Weights of a small transformer language model: RMSNorm before each block.
MLP neurons of a small language model. Each row is named by its layer, matrix (gate and up: input weights) and neuron, and shows model dimensions 16-111. Each number is 200 + 40 x the weight over its row's rms, rounded and kept within 0 to 999. A neuron's up and down rows have the sign that makes its largest values positive.
A block is one neuron, or neurons of one layer that tend to fire together. After each block is what it responds to, as a language model described it from the Wikipedia text at the highest values.

L2.gate41,222,233,270,146,146,181,154,214,190,267,210,160,147,197,228,211,226,134,196,265,186,261,179,144,181,191,229,237,227,208,136,207,190,236,246,207,214,237,170,201,281,162,215,255,145,272,222,232,222,188,195,187,222,198,134,292,222,188,201,144,163,179,243,190,223,74,166,116,239,127,174,225,185,168,230,244,245,234,237,172,208,221,181,188,218,150,251,245,223,213,201,139,139,187,217,278
L2.up41,214,218,258,251,229,167,177,223,211,224,210,235,188,178,192,213,251,124,171,203,211,228,193,234,255,217,199,190,159,213,172,149,181,260,216,193,178,227,181,162,228,124,189,237,112,232,191,163,202,213,223,233,226,218,185,240,210,155,224,199,208,174,223,129,311,149,200,112,203,190,220,219,140,191,173,253,135,168,236,198,193,219,179,211,198,175,185,183,226,203,255,184,11,234,204,237
L2.gate246,166,213,213,215,246,262,140,153,171,196,220,189,233,216,257,230,109,169,153,209,203,209,174,215,258,191,209,200,169,185,201,211,250,168,243,247,119,112,227,292,230,126,175,221,186,256,209,192,211,243,209,222,212,187,138,213,246,167,156,258,154,214,201,204,171,158,216,226,184,227,182,193,203,241,149,136,266,221,213,157,189,169,194,223,181,157,182,233,158,203,164,128,179,213,171,191
L2.up246,170,284,223,195,185,223,209,155,192,164,189,233,215,167,220,206,151,162,159,195,172,192,202,226,186,175,185,166,166,270,279,225,260,182,211,291,118,188,251,270,178,195,119,175,200,221,221,174,222,169,125,157,191,199,189,149,201,228,169,215,166,211,190,255,203,170,172,267,127,202,212,185,171,188,132,144,276,286,172,139,165,179,212,231,184,244,181,247,145,191,145,145,96,148,209,165
L2.gate323,264,161,226,188,156,148,186,215,188,199,189,207,210,206,186,169,188,154,140,228,286,217,181,290,228,194,327,193,228,135,259,182,258,192,137,149,206,148,190,197,177,177,204,207,206,205,189,139,222,167,236,168,215,228,152,212,144,167,287,187,218,146,218,194,243,197,225,185,142,216,205,130,202,181,212,209,196,291,203,247,220,176,270,261,155,186,154,190,150,198,289,108,261,208,193,219
L2.up323,214,229,221,212,261,203,216,134,192,218,219,313,251,200,239,176,295,257,228,210,260,215,263,191,225,260,214,193,234,111,188,215,170,204,269,252,230,153,255,232,224,160,148,222,155,160,195,233,179,222,187,247,176,149,220,209,214,142,207,221,253,198,115,189,195,294,189,318,236,228,194,253,237,263,223,234,227,185,209,164,218,157,181,234,188,187,195,234,157,136,192,309,172,201,244,171
L2.gate414,199,247,176,215,170,145,205,230,184,173,163,249,297,196,240,206,169,195,92,162,235,131,175,251,196,237,209,202,182,164,252,234,245,226,187,183,173,204,264,165,204,224,134,189,227,220,173,160,155,102,186,123,173,160,174,179,246,272,187,189,182,157,221,165,265,202,230,266,194,191,167,234,218,198,239,71,208,171,228,188,204,232,263,255,186,185,215,194,137,206,129,139,154,242,188,168
L2.up414,116,293,165,123,202,162,205,203,102,193,191,170,205,202,286,219,207,195,202,177,203,202,160,258,198,262,214,219,191,255,251,159,244,205,170,194,139,165,216,217,276,199,150,227,245,218,177,240,243,148,144,178,198,187,212,244,217,222,206,229,114,235,209,208,196,112,219,193,225,167,164,220,182,241,235,137,225,271,199,182,169,263,120,171,177,188,212,212,92,243,129,168,165,215,194,120
L2.gate475,160,218,207,146,207,244,225,209,217,182,190,179,217,172,238,219,125,218,206,196,245,200,225,226,213,159,184,179,194,213,202,154,209,104,137,266,149,165,144,250,200,77,253,202,150,178,171,221,233,203,172,273,246,283,216,260,274,175,249,260,195,247,107,256,189,195,232,141,200,185,174,177,172,245,175,190,230,270,197,210,177,170,214,136,199,185,199,159,206,158,178,195,303,195,95,243
L2.up475,133,275,196,188,221,240,198,184,216,126,176,225,251,198,268,217,190,210,206,271,135,222,186,170,211,132,241,185,169,160,149,182,231,184,198,200,224,273,245,301,171,267,100,156,170,231,220,186,197,203,55,217,239,206,204,189,143,192,176,178,163,213,165,231,187,234,203,230,228,144,149,146,173,270,209,278,236,230,249,239,161,161,215,184,213,148,165,209,235,187,157,198,211,205,141,231
L2.gate777,184,224,244,233,220,186,179,220,231,277,190,208,246,217,211,181,205,235,198,184,285,239,93,248,202,218,172,252,159,211,215,220,229,190,227,182,247,206,160,223,220,250,138,218,172,133,211,222,231,232,155,128,192,169,227,152,202,194,178,257,183,206,174,260,216,200,174,178,204,203,154,242,278,226,195,132,216,165,209,260,200,214,238,223,259,188,224,145,186,163,156,167,170,253,158,173
L2.up777,107,262,207,223,214,159,155,249,208,237,177,208,241,201,171,129,177,194,250,205,281,269,193,265,210,248,198,303,137,175,172,221,228,125,200,201,154,188,148,214,268,189,202,169,218,167,207,185,244,141,121,162,237,170,237,133,214,202,165,225,165,225,145,215,210,204,119,216,221,215,175,232,199,220,169,183,241,190,130,222,168,207,201,168,221,192,255,166,230,133,162,229,222,215,144,240
L2.gate913,165,257,284,256,187,182,169,222,181,282,147,142,155,187,216,287,247,195,229,198,230,128,172,107,183,208,247,207,182,247,192,187,211,150,217,234,239,202,206,160,223,191,165,269,162,181,250,203,241,272,201,208,243,144,191,239,240,157,214,162,135,202,222,207,236,162,202,186,164,225,157,166,135,202,203,188,239,242,181,138,176,204,261,118,162,180,239,227,221,218,162,189,202,217,242,265
L2.up913,243,248,206,252,224,272,137,243,195,220,154,136,203,146,182,312,182,150,184,203,185,176,140,164,236,214,195,164,180,223,139,205,263,178,238,180,225,202,156,151,239,122,201,186,194,219,248,230,218,231,172,111,180,194,217,245,196,174,200,285,148,168,216,164,262,121,252,172,219,178,192,194,179,188,192,212,241,226,188,154,268,159,258,224,185,156,164,190,203,177,265,178,179,230,144,232
L2.gate992,257,172,241,170,191,159,161,222,187,208,200,164,234,222,182,221,211,112,211,287,219,229,226,222,266,169,232,195,222,198,204,211,192,181,260,241,213,207,228,184,104,182,142,218,250,224,238,235,152,275,260,172,176,210,175,169,305,165,252,192,116,256,166,211,140,194,170,166,144,182,185,220,193,240,213,249,194,136,185,160,147,218,232,265,287,224,216,175,191,234,203,139,123,247,205,225
L2.up992,233,233,250,106,250,203,208,244,187,141,206,132,152,236,136,218,157,171,146,250,126,238,197,240,233,190,245,150,134,216,145,196,190,190,195,166,192,251,189,183,185,247,186,183,191,146,221,190,120,228,188,210,192,212,186,135,242,150,184,107,211,195,224,186,181,184,236,115,105,218,246,165,170,206,161,227,236,178,219,115,202,174,231,229,223,215,217,302,123,250,121,210,179,256,178,172
Number tokens that are a match score or record with an en dash (1–0, 5–4, 8–1), mostly in sports table cells, plus comma-grouped counts like 20,000 or 4,927.

L9.gate927,216,233,175,211,189,97,278,174,269,218,215,166,148,223,201,232,226,166,179,181,208,138,175,165,153,169,192,188,205,230,146,200,149,140,178,219,236,213,297,247,142,178,187,167,195,178,215,225,229,162,224,128,257,195,186,241,210,165,257,235,121,227,272,190,142,206,198,225,211,156,135,181,147,229,224,221,179,153,213,254,224,256,165,170,134,216,185,208,209,246,211,165,163,193,218,201
L9.up927,161,192,226,213,200,146,172,233,167,219,177,188,212,168,240,201,210,190,190,186,171,164,152,193,224,253,233,227,249,137,182,272,233,152,235,247,189,218,266,199,140,195,193,177,230,250,265,194,146,261,228,215,209,217,251,161,176,157,218,268,243,222,169,194,162,250,177,176,194,218,195,198,139,158,285,269,184,217,201,163,187,255,194,214,215,183,264,191,226,274,186,276,218,246,229,168
Fires on two unrelated groups: series-score cells in sports tables (1–0, 0–2, 1–1) and mid-word pieces of long words or foreign names (alleg-, -lic-, -avi-), plus reporting verbs like reported, admitted, termed.

L9.gate296,185,123,146,264,201,139,252,239,234,198,235,234,67,181,192,193,142,228,156,214,121,199,260,112,208,178,218,146,227,225,202,191,245,167,212,156,219,122,215,204,268,188,233,217,259,204,170,200,294,183,152,182,198,188,249,160,214,212,235,260,259,240,269,291,159,188,224,165,212,181,217,237,187,243,206,211,220,259,208,209,177,214,145,124,178,184,266,190,241,192,272,252,167,201,269,138
L9.up296,275,183,207,211,129,160,196,163,202,257,205,200,195,154,263,167,283,132,214,198,152,200,286,191,225,204,167,272,71,263,193,202,216,223,142,218,161,179,220,193,226,184,203,233,187,160,127,200,210,167,113,193,174,197,194,245,174,125,252,213,164,177,192,197,166,256,199,248,236,231,186,193,154,194,129,240,176,226,148,142,269,200,102,171,234,191,195,187,160,297,254,198,200,212,232,149
Clause-linking words that open a new sentence or clause in expository prose, such as Furthermore, Additionally, Nevertheless, Incidentally, because, due, and that after verbs like admitted.

L8.gate77,215,177,183,285,213,184,206,143,194,236,236,74,131,239,224,118,211,190,176,245,224,171,199,232,225,258,247,181,201,166,177,202,228,156,274,248,203,241,222,185,205,195,216,174,265,251,175,124,213,137,260,201,194,199,203,218,223,221,200,245,148,148,215,287,194,207,182,187,261,186,164,131,198,133,251,166,197,160,149,161,242,166,248,228,184,259,209,208,147,126,195,210,171,114,149,229
L8.up77,239,158,214,225,182,206,167,176,213,198,227,235,159,236,180,196,209,246,200,247,167,153,267,199,173,228,191,121,194,170,211,175,216,259,267,191,188,147,246,205,132,196,248,134,228,207,122,68,220,244,189,188,177,193,228,250,145,178,191,174,175,201,210,219,198,242,242,245,216,245,199,236,200,177,270,201,231,245,231,229,239,205,227,201,163,204,265,202,273,207,164,212,164,141,193,217
L8.gate138,247,102,233,205,108,160,225,261,184,264,209,225,232,272,184,222,186,222,173,217,245,210,209,211,214,218,211,125,248,168,183,207,287,232,317,205,193,139,233,235,161,227,149,268,173,160,180,211,187,218,213,183,138,160,207,205,238,186,171,168,176,176,231,268,219,184,215,146,232,176,266,120,209,262,176,209,241,310,207,179,239,123,265,206,138,233,183,123,160,185,171,134,202,183,179,187
L8.up138,161,220,257,219,158,208,295,178,135,174,154,226,213,175,88,119,189,222,186,130,163,178,188,138,196,171,264,182,321,250,235,174,202,216,215,210,207,191,180,180,139,239,233,198,208,178,252,163,132,207,218,161,189,228,269,221,140,199,222,197,206,202,147,261,239,225,163,185,151,164,192,186,227,238,172,102,193,192,142,263,226,241,220,191,168,216,219,300,267,169,103,204,182,226,213,183
L8.gate349,241,245,130,286,161,153,212,186,154,190,260,211,285,244,284,246,235,230,245,220,204,164,146,187,243,264,188,241,148,194,244,127,252,177,149,235,237,212,281,226,182,209,144,170,225,136,128,153,236,182,151,262,128,152,226,214,207,214,228,221,148,193,185,212,207,191,207,150,192,157,192,175,265,197,196,190,278,213,220,184,237,195,301,171,215,185,170,208,173,242,152,199,217,215,235,224
L8.up349,172,228,152,249,219,161,233,244,215,193,289,214,246,183,231,140,174,209,70,184,189,213,152,296,231,188,193,158,183,228,224,198,243,289,261,201,229,172,263,109,175,137,218,242,220,266,226,221,206,166,181,220,205,212,190,253,186,207,169,229,172,168,268,217,186,275,159,261,194,194,244,148,183,157,187,228,180,233,118,219,188,192,202,232,198,192,205,111,229,272,197,166,253,199,267,223
L8.gate497,190,205,161,169,129,187,264,183,157,186,161,135,228,257,229,200,243,183,256,253,164,186,246,243,195,276,254,177,266,245,237,170,221,251,201,267,240,175,223,165,155,168,192,195,179,242,232,172,135,272,199,112,253,221,225,271,221,187,199,172,123,241,170,281,209,200,159,194,170,176,248,182,206,161,259,190,227,133,266,164,265,202,168,200,157,195,157,229,135,214,206,157,155,261,221,231
L8.up497,229,241,164,251,214,159,204,185,197,228,232,179,247,272,230,233,229,187,160,213,238,259,242,272,251,243,223,203,204,185,274,197,184,250,166,215,166,205,172,144,187,159,160,176,163,188,227,151,184,198,198,190,292,222,234,243,195,185,217,185,175,151,238,162,198,248,156,299,293,229,215,158,237,151,199,117,193,246,206,183,229,186,253,287,147,177,169,174,177,181,190,153,238,212,189,146
L8.gate529,147,213,218,186,162,315,209,102,198,218,152,149,264,277,289,205,192,219,196,238,206,270,169,224,270,232,249,211,246,297,218,169,232,215,206,203,201,175,300,207,240,236,184,259,247,156,214,199,164,171,142,129,234,202,227,228,256,215,146,206,191,218,193,219,169,216,223,174,130,126,262,209,102,158,218,189,253,205,142,217,214,113,185,213,220,144,275,244,205,202,218,211,186,199,183,219
L8.up529,112,234,205,196,169,155,249,196,164,217,211,238,242,253,240,197,182,229,207,262,252,232,182,228,137,224,193,190,221,146,206,202,223,226,198,203,136,177,242,234,154,188,245,226,256,242,140,179,243,224,227,158,168,156,199,187,126,253,180,166,187,172,160,285,288,184,225,239,92,172,148,217,214,180,252,232,201,211,267,223,241,157,197,177,233,228,243,256,259,124,202,124,290,200,217,171
L8.gate779,230,150,175,203,175,274,160,137,203,208,230,233,156,270,211,136,140,249,217,224,251,256,203,177,192,215,152,187,198,251,135,187,247,204,269,243,239,183,174,244,175,209,183,302,227,185,165,234,204,180,144,244,179,194,216,245,242,186,136,240,226,260,143,256,108,181,192,226,194,173,171,208,229,126,234,175,247,286,160,164,208,174,225,190,90,221,268,255,222,137,119,160,246,281,219,226
L8.up779,309,225,197,168,141,229,231,178,151,246,199,137,168,249,189,183,248,189,160,167,172,230,225,228,220,214,172,215,241,187,184,197,195,139,223,223,217,216,327,260,190,114,160,167,155,176,171,171,222,272,188,167,197,175,153,163,157,181,135,215,194,192,226,226,211,200,162,196,200,177,213,218,195,232,225,147,216,160,252,282,254,185,186,175,178,267,298,168,197,193,207,162,143,180,187,196
L8.gate907,202,148,177,185,235,260,213,211,99,200,156,178,269,282,253,190,211,181,206,181,187,193,180,284,167,264,174,229,183,216,194,152,212,193,172,130,131,222,186,147,224,172,212,188,182,171,156,205,176,238,142,218,212,207,243,262,222,217,228,172,214,251,222,213,252,170,280,154,195,223,204,218,218,211,254,224,169,207,203,174,171,200,160,192,232,238,183,213,148,224,224,178,254,198,218,256
L8.up907,161,170,199,246,247,254,212,215,161,174,193,125,204,214,221,282,249,134,125,230,205,118,140,216,200,215,254,219,169,188,201,215,223,151,286,214,204,242,217,198,235,205,178,232,216,169,121,165,150,198,152,180,194,160,213,142,234,236,163,168,211,212,233,253,224,230,185,146,190,234,230,194,275,160,306,158,217,204,211,232,157,226,183,196,191,152,285,191,115,158,241,204,150,197,204,204
L8.gate1060,247,163,155,233,164,189,128,155,109,284,239,72,276,194,227,175,117,220,273,175,149,167,168,204,241,173,149,208,291,273,171,175,246,233,206,172,204,220,256,231,200,186,198,204,176,157,86,188,213,218,205,210,202,248,138,219,180,210,145,180,220,235,193,326,247,232,325,165,144,176,156,205,262,223,197,111,211,187,117,185,159,227,305,268,161,179,197,223,250,187,196,229,300,220,220,270
L8.up1060,194,155,102,239,160,197,239,227,277,233,204,227,164,245,184,116,207,175,218,189,247,198,207,206,212,213,237,148,197,220,221,156,211,113,200,193,208,162,177,195,177,142,154,202,181,170,180,145,269,182,177,210,249,157,242,220,185,202,141,281,187,201,179,231,213,204,159,170,225,204,122,183,265,144,211,158,224,212,250,164,211,188,188,177,86,242,276,249,198,167,147,166,188,186,207,128
The closing digit tokens of multi-digit numbers in tables and stats, mostly vote counts before a cell bar, e.g. 8,44-3, 12,7-36, 15,320.

L2.gate123,238,190,215,201,134,134,202,257,228,307,175,210,154,249,193,113,166,176,260,148,247,228,156,185,274,188,212,212,254,130,151,155,140,167,165,198,193,220,218,125,213,241,229,198,129,176,235,171,244,252,207,125,130,215,251,91,142,230,240,131,206,224,212,198,211,242,179,211,293,202,205,181,232,154,192,192,248,158,134,171,228,173,209,253,94,244,136,160,244,168,119,205,172,170,231,197
L2.up123,215,251,189,218,224,266,210,186,158,195,192,193,181,184,195,146,207,171,115,238,154,154,275,197,201,276,164,131,173,183,177,260,315,211,232,150,139,203,238,220,206,204,214,251,181,172,144,234,220,172,187,292,232,180,195,244,301,147,182,253,181,216,159,127,239,192,198,139,186,180,216,210,237,256,246,153,202,202,211,271,183,287,197,127,216,180,186,253,168,260,221,217,221,223,250,223
L2.gate311,167,191,187,207,217,202,195,107,262,198,272,174,104,151,237,285,175,207,238,199,199,161,201,173,215,201,207,173,180,188,145,223,202,248,140,171,258,289,240,239,266,260,175,207,237,203,235,207,237,257,179,289,200,256,198,192,155,203,176,198,231,199,186,128,188,137,217,261,140,162,171,163,245,199,243,189,221,197,182,153,148,157,201,271,197,182,227,234,172,210,273,260,166,232,170,205
L2.up311,236,209,292,191,175,185,197,171,203,192,276,198,159,188,157,227,253,289,244,222,191,136,171,119,181,236,207,195,230,200,153,147,201,275,171,177,192,247,247,191,226,262,250,271,262,164,212,194,256,214,216,217,176,238,162,230,234,153,226,211,242,178,118,206,227,161,204,164,147,218,117,226,191,214,215,130,186,183,185,264,165,237,215,260,147,240,274,258,177,218,227,196,228,218,240,292
L2.gate341,168,191,192,230,267,165,219,175,59,245,205,229,142,239,199,208,147,210,263,239,198,200,170,169,232,212,219,190,162,161,193,169,241,143,205,147,134,220,149,236,258,160,146,186,217,199,198,262,176,188,192,224,184,208,261,190,195,220,194,273,153,208,225,203,254,205,260,214,227,198,192,179,186,236,179,189,252,142,178,172,123,234,205,186,286,158,172,115,255,209,203,194,197,231,273,159
L2.up341,135,185,189,223,238,202,271,156,149,182,209,245,168,202,252,151,164,218,278,194,207,269,209,156,249,192,178,182,192,139,164,228,223,149,136,179,137,203,151,186,253,106,164,202,163,154,202,213,124,191,210,151,190,136,221,186,181,160,219,220,172,208,172,214,245,177,209,212,202,221,238,211,184,210,149,181,267,130,169,209,174,248,234,141,183,197,186,105,267,235,172,226,192,139,200,131
L2.gate523,270,223,202,149,147,184,188,225,135,316,189,178,142,263,170,211,151,137,191,216,215,138,185,202,196,190,184,200,190,190,229,208,156,217,231,216,138,236,250,213,227,185,114,173,188,219,134,286,241,142,263,179,232,198,180,184,238,139,207,159,268,133,181,138,207,212,247,118,178,187,162,225,166,224,215,168,194,173,230,264,226,285,173,219,172,143,150,167,242,162,177,171,247,256,311,207
L2.up523,229,233,205,155,125,170,191,245,181,264,181,161,132,313,175,177,171,158,185,256,201,153,140,186,194,199,137,169,156,175,241,266,181,244,256,195,120,245,251,205,232,200,130,202,205,233,151,286,205,164,224,130,229,236,138,168,218,201,223,182,280,120,166,167,243,242,204,187,220,215,177,208,212,197,215,160,173,169,176,223,240,276,147,235,193,196,180,157,213,172,225,231,218,210,209,220
L2.gate746,218,213,171,249,199,159,272,238,202,245,160,231,178,234,239,106,199,236,182,261,219,219,146,141,235,173,183,211,235,226,187,222,136,233,204,202,213,205,191,149,274,221,210,259,164,198,218,240,189,166,237,157,292,222,207,149,229,177,232,180,177,140,153,194,216,161,176,214,269,188,196,203,219,170,202,172,190,215,192,205,133,178,153,259,224,205,251,185,226,179,244,258,124,185,248,197
L2.up746,226,215,208,208,222,99,239,163,184,247,158,215,131,241,187,172,167,289,171,206,241,242,174,176,271,144,168,206,214,188,225,225,207,215,203,214,160,207,155,174,206,190,296,195,155,183,202,227,145,181,188,274,263,211,222,173,257,147,242,187,153,143,205,222,209,159,201,210,228,181,114,230,160,233,241,158,270,157,143,206,195,174,158,267,174,211,252,147,199,159,195,217,177,188,263,173
L2.gate758,247,199,211,232,162,121,174,93,202,207,219,169,182,218,195,135,212,244,230,232,186,201,164,215,167,224,160,245,227,192,119,147,191,191,133,137,200,166,193,172,270,200,179,232,252,261,166,223,277,120,114,170,154,252,172,189,237,165,252,204,252,181,213,174,279,226,170,110,194,191,223,184,153,215,205,220,219,227,225,201,158,233,191,210,199,172,238,157,181,246,198,232,183,241,241,193
L2.up758,245,174,247,225,156,113,169,95,221,190,202,169,191,218,234,138,191,257,236,230,169,190,242,229,137,213,147,264,233,202,122,148,187,205,147,142,203,187,213,180,237,145,129,211,225,275,153,219,266,142,85,153,154,256,210,181,199,191,267,180,265,150,199,206,281,219,220,153,208,206,234,105,150,234,237,154,225,221,209,177,157,180,209,210,196,184,210,139,174,257,206,225,185,194,228,150
L2.gate795,205,172,191,251,147,200,187,135,178,298,221,180,169,247,210,198,214,170,176,193,130,189,161,171,170,263,223,164,249,179,195,167,234,203,195,169,149,257,138,235,258,192,143,239,232,222,186,234,259,164,174,197,156,224,196,226,315,128,236,166,270,176,208,193,210,223,190,171,181,158,213,148,126,289,229,209,163,254,234,200,108,266,257,198,100,153,170,187,183,244,228,196,179,236,215,258
L2.up795,202,187,236,242,166,164,205,97,162,269,249,148,162,190,247,184,172,190,143,178,142,154,183,176,211,265,152,217,302,204,135,135,231,202,221,143,200,268,168,254,260,207,175,218,200,234,168,210,274,157,155,109,146,245,211,202,256,143,243,159,248,151,188,135,218,210,171,180,201,183,276,156,133,244,216,188,168,209,194,210,163,254,255,225,122,211,149,149,174,213,245,247,168,197,192,196
L2.gate929,176,190,179,198,195,129,256,153,253,224,245,201,205,220,185,134,186,185,170,193,160,196,157,127,247,173,163,220,182,179,123,180,213,163,172,174,181,206,195,161,277,172,129,125,190,220,200,203,234,220,134,132,179,317,125,178,199,201,162,162,179,114,180,216,204,189,250,215,208,217,260,137,206,207,236,216,198,164,214,213,182,231,182,222,232,182,163,260,134,145,185,274,138,227,179,208
L2.up929,212,207,184,183,165,169,230,143,193,186,221,184,210,226,139,143,201,219,202,181,226,212,163,153,237,183,225,188,190,184,116,188,245,182,163,154,173,219,139,137,260,158,106,222,197,246,183,199,233,196,178,175,167,250,174,159,179,147,195,147,134,132,153,205,274,186,265,151,245,173,243,138,201,206,259,312,163,182,205,226,216,240,155,144,165,181,219,222,160,161,156,241,162,220,194,260
Subordinating and contrastive connectives that open a new clause or sentence, strongest for sentence-initial Despite and Although, also while, however, after, due, because.